Weights of a small transformer language model.
Size: 12 layers, width 320, 5 heads of 64, MLP 1920 GELU, vocabulary 32000, 40.2M parameters.
Training: a variant of Muon for these matrices, 10438 steps.
MLP neurons of a small language model. Each row is named by its layer, matrix (up: input weights) and neuron, and shows model dimensions 32-287. Each number is 128 + 32 x the weight over its row's rms, rounded and kept within 0 to 255. Numbers have three digits each.
After each neuron's rows, "fires on" lists the tokens most often at its 100 highest values on Wikipedia text that the model never trained on.

L2.up1526:099106130145169157112203121145091096111143143195157064131159135128121154121160127113146131108083160102171108100090121167148105130074103146184092075135153159097095163156052139119109122106090159133126145092195093236206161139077155108169097157096192136144134104130118122123101211154110097140168122175077126187112088146100149136090085124191172107107079134086098165125160117134142117112165084134111097123100103151067134096158086103078171166149102129130091176091112143086151097115125178107093172144092037155145130104093149115184101059127105148151098104144123131128202115089093128116127138137113144173238127131178160165143117149111128121139131141051125158107131073130160173139139143107125144144137140111165114099064100113109169090147155077198111123096149125090158094081111105
fires on: ",", " number"

L2.up1086:115091164169076134133143139111155175049095093107140128143147135111114131108099152152131090134161123113147106119114144158148117173176101116147121096090060197141175132183154108130136187092120136151124169114134135102086142176154146107203105098071143098055066136088103175111084199150128118153153150127093123150138138133166102119120147113105125142117120073131160155111050107147120163143067096122107110092194176102191141201054110118195131157086126133198144132135156138161133139136110140111170092140139140100171136147098151062107150151123154116179118114093141127120143117128060095178105122197145145129135112047129192085136069110179130133154106184157142163072114140137165127163114091143131145154133144131131100131168144133158134163114099154088171145197113190168130138141094132
fires on: "===", "==", "s", " ===", " also"

L2.up127:134100172138152110162127184109143132177133150125092108158167099072101103162160155124106147103182132156079102130181133170091146122119165112110131126105107094122109153121151107143126188113090174151130069098173143092133105142090113121079166140114180155079124164133102167161137150058058088084128129134102182150166140121147068125104172112117184054132150204116080151156083161118076079166134116119145185130104140074147107132165103133135110167108082163098126160144113154101123135079103202096143110128096172144072106129133148110124092082186145103077080174121185113183114129095113092150092134108121098172086138138113148104185137102128154099085156151107120175109140091088179185097179091162106119108180112128125099123078092184173149146122086067137163155102127157107087144157110096
fires on: " of", "s", "ing", " (", " listing", ")"

L4.up1555:163131123127145123161093159173078130138118133129106100123162156137138159132150075134040109143166154056111177072178122175135118084130065102142108117094111087119145229133109186122088201134086136114156151049110129111148122142200157152134146162165090120087172112130102124091150147089122166183107134118136114130122089209061105097136178117107163131109082153154081181136130146094174120138128173116113088145118133102134107129139116111165128114155123191085100196123113166151145134117087075178125155131085155188082134159163136089139128065087124105111175190133144117163154124100155137110174159120151126132119158158147151109137098135116083063132117146086087063114110122174063148161161121162159132148085126104175162135122089108127128091142119120167098183075184121114125147132130157
fires on: " and", ",", ":"

L2.up268:164140103098121099029119119137110092180121142131093151154141129129155102126159136125121102107083186099166186097118146117177097183107093114108151105120157097098136167136115142124125133160164134103121184201186151147159175115166139097144122128120150140159154112137136119069137103139132106104083115120176154088162130153139128151109105089097081132158163148158146142132092144144128111130078116172146106096143111217091094156154133199134087134166183125130116138144101150210098107101092141127145116177168124113123168060143155137130001130123142162119119160155143165136138184152120137122061095166101072160146173140157146134147189132155201108167120086086191092081110157145096142086117110088138121121139094137104126087133126147201114108188089098153053148105087119165102109153136153
fires on: "-", "'", "d", "ed", ".", "s"

L2.up413:189159157120150136139119157149144138096100140097078093151143136116144149128110151062140079156092099083147185069121109128091140213115169127089114133145060110178101180105122102159137140105129130142171056133214071143152154146105144154111142120130173188138137138116100147105142135086121110137120133142091165154131143095100096127072142124047195092074123133128192133134185169118067116158158183133085051131095137093062082101166146121169107156145065155115124138088126199089103111138141181113162143155141130127167115088150169132096139082171062130120073125103122112187113122086172088136084144157120141120124067165132127100134189125153138128140107127088122135106159158064128092161117105145120110159107150145131108149222067123184129159129085078143150112085153176140116122155085128
fires on: "s", "ing"

L4.up280:142179125106135128136215176077123143129169125165157131106150112118168138063100202175088122135093163111117140122095143173100122083128154170162123076127112127159128190149051165134141194105121150169112118088148201159096168168092165198118054118164204188131159085083149125141124099114101126130100111193072155090143126158102150098154101107162126138098165142112156152142144124105130131075111097147036134120166128131089178083144124075173119120060087146149098161133143127095172110182122114161128091089069082155095111135155166090112138120107096201141141100155164104147082047095169134124133144114116158120135148117145163094150108073124126144141131103100170156080177155105134136123151130060170190113108135087180132113085110135087114106081109088103108124087073138154127170106105121
fires on: ","

L6.up1670:117116107130167104188156118126192159120144117175126079117127130105101165122092081157119157107179191127160149074140131118172116115123149123138132099096137105081117247186103175111124080057117114147145072150121140122145196123144148140141108177122142144169169156078105135113148117113175133134147131160090146120129143156036151123123140139148163133081156146115076200132210112155140086104155136176105074207128121138097151089125119100142143118133142148115080192158119073073170139123103108162156166103073132094097127133117194056123064159113108125181124123110193109103144128087147165125068099128134141145094173120119111122126132133108108084135187126063119128083116072171116139144121112080131168188127133154096098132115137093079099106101097132152138139099097104115138169111138104
fires on: ",", " and"

L6.up96:154107102083112125105113109124098109160137139186116164184139144125107155106127107127135057175065097108148125138094145130182132161149097178183122137092059141078103135112167149134170183102136096078132130109166101153125150205159140162086090181090069125147130156118174137163090107114139125141105092137107162150152170140154088080231122152153128096156073092119129147135175166170078122122176092131108188150062192091171155136096137130130145079095126084095091121149084167161074129102144172133101117112130155140164098134123088146147145134109056124187138120171181057133174092118134108137114078172124104097130160134052097123150120137114098097158175124145129112121115111098190126146108124130152137151080155155119186150102125105091113126189125084141108142072104074128121045120142138
fires on: "\n", " who", " that", "s", " which"

L6.up1148:156129116088130164137145120167131192113157109120100099132102120079114132112112108125102131130171184133147081112184149136141125086120094099132190104101104110169137179184067169071109163098120092091151099115098101141171223103093081171145151193087151132128127152087158180120130139126161104148124112138122154147159149168139083075158124134132139102099139099128165196108153121157124050074141145135130116103113074145150151093135155111142136109151092181111118102124144147093162115091076141166136132152113149114131169172116186078145140124065133153158112125102227162214139127129109124091117158154180105195165135119122167131100110154084163039126168066175071141091086111158127108144147122145097175101142122124138158153150183130161140146096167137124173088119101134125141178156166133
fires on: ",", " and", " with", " at", " during"

L6.up1239:168129163124150153128116169143114100154168109108093092151152094093105173071130198080097124156060161115093111162119086074159142079152126126116112146154097118069091129090160103167157099156122129144117164098152114084128058124118073071156162115130191196155074124152160122076120117150128110150120109090110123121082171159126126129109137122129115135143115144146113162122100171097128120177165147119112139055101134139105170167136183118118096134085064117097102136111135135088170146095138156137179099179088171087099105172194046126140139111121090133129136110092182040150124120132152147180090118123072125097111168049039124171182155167152122117093147134136126091144116106114158160170139073150100167124144126074150126150163140148148114125118178128053151098107083174146166163161098111
fires on: "s", " |", ",", " of", ":", ")"

L6.up1519:173121103138168122133147084060108065144136123158114147116128168162110129205157159115125162105123097131117140141178136083063093161142133126158158089113166077191033150197080133184114098159142120156144146146177089149096133116118172147091088173053143158120060168131069075093122101084148085098151175123166146117155093178088112130101151087179069131107115177136140135092090121115080188109153159137171089141092167173104105120124083107122141132175079083150088107133136135141101087133114096107169080118139126204117030138128119121114106092156101084160101200096153128106121148104106192078146121078140116148100137115053155146139150177108093083131115093122119120161137122107097135132139124137183128170067126162147112171141130103117125073139108166096157134128137111198118141145078124
fires on: " |", "th"

L6.up1461:160103121071119127159174146116153147085107089134125101147188108110150137160140147063093052103181197113144146107125132161109185149069134128151176111091139049117116169145077181143092129119134107107072169110141089117181164134120155141146140168093124124172155150128039107130159156132127122135126091070127154091125100143094169095135148176163144206064131110133129152094193061152142044065176115153114136120081144056125139110148160135104155156092128166154140109126124114123133097126147085087188163087076169100167137082166148162127092126108118125108099175129144107094123149157117123093130140125171135162147147184126065115146083151134126092136169087130129120183153129109127100044106085122093130169070148142083089125112138160187166173116155155089182087136091091074057173102148113
fires on: " and", " in", " (", " to", " by", " with"

L4.up1773:120079173181111163114151094085095127109167118140105155178151160000126149143087144192061155178124114142157165091131099184111175133146098096189140148150106111108094095152149094145145112088128070146130177114139147112084178155077143139156117172107110138102101103134104216165162147174173146141134110127108186109083098118140070129126125135113133129135094139124111120083120095137127150086074146070179119191145128065167131160177109064174097107118149129100143151123084053109108132106132075185088111078157100126099141115090172142106087113123133150111112184141173134113130140110102150073116116124183133129124089062160109163105106168114112178131164096138135121094140144078155166132117099140154158148146104143101181111144164155144089187093114093137163183117179167100183116129136121
fires on: "==", "===", " ==", " ===", "===="

L4.up1769:190159111123131113148142122140155142131164101119119134148040067186093075115133116179133145136166082066062143135115086143137098109088127083135144180144160096118061132108101115114125065142127159132057135134144117160114149160156066138140123102151118141169169120103181111127121131154162116076104194117087120114146115175087168134123128110129173081182179077167141143155202185119140152109101141170100143137162085165115139111141062172112150090112118165126110154171090119137129156103057131148144124166145145137046129151146105119148152170149068119177053117094088146165147088145084180124069140136138164165087154112110176130113110135129166082100149172170143147077131185133094130103127130180136153201150079117120111151066111138078052148118101199105144085133164108182121168096037126
fires on: "\n", " school", " company", " line", " square", " station"

L2.up696:134101117100098205144153094142138140064157101109122093103111172127132090098150145075124092107113136104133130160129107077140094167113083102134127127138138168137127110196098176163207103176132142101121137103084132199138132104104159132110093129116085107168154122114119177122098162147159178113059128091075215116167124047168117124173013172142140068097116137111115108091125121158152100086125103117113149147102149113181134055106076127129169092132084126133106126126155132188119125085176126145103117053133067135104121187131118112161101124170123115129112122077098068112164117107138127138114132100077071124193091104146161096161096155110038137176120096115162148139101101121118111147151102072134101135092107176114136177119147179072108119157150119159090091171144117082148172160152119
fires on: "'"

L6.up92:052174129085101146113187085116122173078125141158113120157094085102106203098096122077091124152168124082183108160135168135108123141114157071156179157196136119172085071136116134139165166121144218124111129114100121120102147119129074109125112142078129136099142089142187093126149084098125094127128150105147129126147143129163150082123171077127190070086132171109125148117168164174164149098100148166097127131124165143104147116112115109115149167126114175163141154138066192169104101086084083214139175089136139165133070093143140111169120119123111110132130170118067128163145106100081130148126183085077143149165151150159195110112099159173165146138149147117140117127098092128120162115132116069086118207140153128186132105100132119073117083139084132144060106103114180086074149087117098
fires on: ",", "'", " \""

L4.up427:071119150143131111097107143076173105098174141102142099164143151117117106075094248143110156169143108101112117154071073124170152155114147121168205164180154128080073106135163172195118132116171122136151165122129141121177144101109163093159067178145126107141135126100171165085183097191099126203116125125129154094079116128169109152154153121136172084084108099147123090136168138112059134133059113158167093137145153160204130154073113078110122158097112190134159112138130146124097117116108110113137106132117172138149120075117141136103129115140121166180111138126135153103059085143110118158109181192118104145141069124140178196082112165179144189171132159114154123092160145094120123135056108088130153086120135111135123144110125171132114097143105105166125197117102211117121146143116109
fires on: "===", " =", "'", " ===", "|---|---|---|"

L4.up1866:121145121148142142114145136052195118141131080124114204107145086075127140108095180129112141164147171185126206122116154121139154138148138094087154118135083148102164148090137161106126125139161126140116066099157174148167169126087130114144119168144218106164152054107147114086074134150125120178127104130145109089088072182098095139126126144127124087103208073102114169062090162097054109118097143163142121090206093160085089115147127058175115134077151136171098108177113143145127135080165069116153116122115093095138101099093142205118129136086102085173094124100124146162117108144117106172130125106098117101141170119138147142133160170147123173111174148177126074115147157065159145170122092080130185102119129159130186106203148115141130157136148125144085174185108154121112131126080090
fires on: "===", " ===", "====", " ====", " =", "=="

L2.up872:165111159107108160089157118143100176153135104150085166191148133121142198109148029084131127123144098103123117112127176125165113121118121137110142146163180114153169095163133168134117124147155114139086192141151068143124109173101108137136092164074105181153151100142091116164105121139210157052055091059102138141118130145144143093112103072125144093173119172125151133144145140138183192107127109114169132094149149112126127134111094170120131138131107104193150112162114163159119093115105089138144156085052109119105124093093117112143078159115126133135103181174113045089182116150094200193080162115098120128081153140173163109099087140126100058149095080185141132108130145092086135155126172143173100114169134154139140106058095165089128167109154169123127096112162105128216141223133108
fires on: " band", " school", "'"

L6.up801:141106113106109080133182117115080148157077137134137075064134112155115130167150131136140150141082128125103178203153139119130072176184071110132126104158123066170126171130137063104196114159126097134069129157159165187137128161113144081100174106149164115127131139120139127113103112110131127135180137141162208160119185142127160120123117099148051099102100155127112201080141102134177169054166104107115176114126172198142083113056124073148148184120098158182120138115111104153122081120165108134125123056186156148104077082170098062122122126131070082085125126102131146145185080180112110067166123152167117130127133110116154100072116170110136134130115155091107085156106129181185138087169146134083097150085102098168127218143136117114134118144124130135186135127119168142120150136134148
fires on: " |"

L2.up1579:122126114105121127138100118173131170158060121169084104152150064101145136166055126160168063165151125144126162111122162118156102131133129085145070109119128146044130057115129167113121132151126132147157121060079168137101166158117127118130111172121138132126145150085098090135077113094150113120035111096157155172176081114153106129150138088137086111171174109156129152121142100096110099192119127100104141108086144117164143152100196144160110108088110059117113076182168150122123193087093133145077121145198146144114067174141102151184100106145116112099122151111137101111113119144159174125086109145130161128034171097145172154135144148121117135173139140136192107123106145184087133141161166154132120161133122157188124101111201088127141142091127052069177139110140183131146098126122122
fires on: " who", " that", " to", " dis", " would", "ly"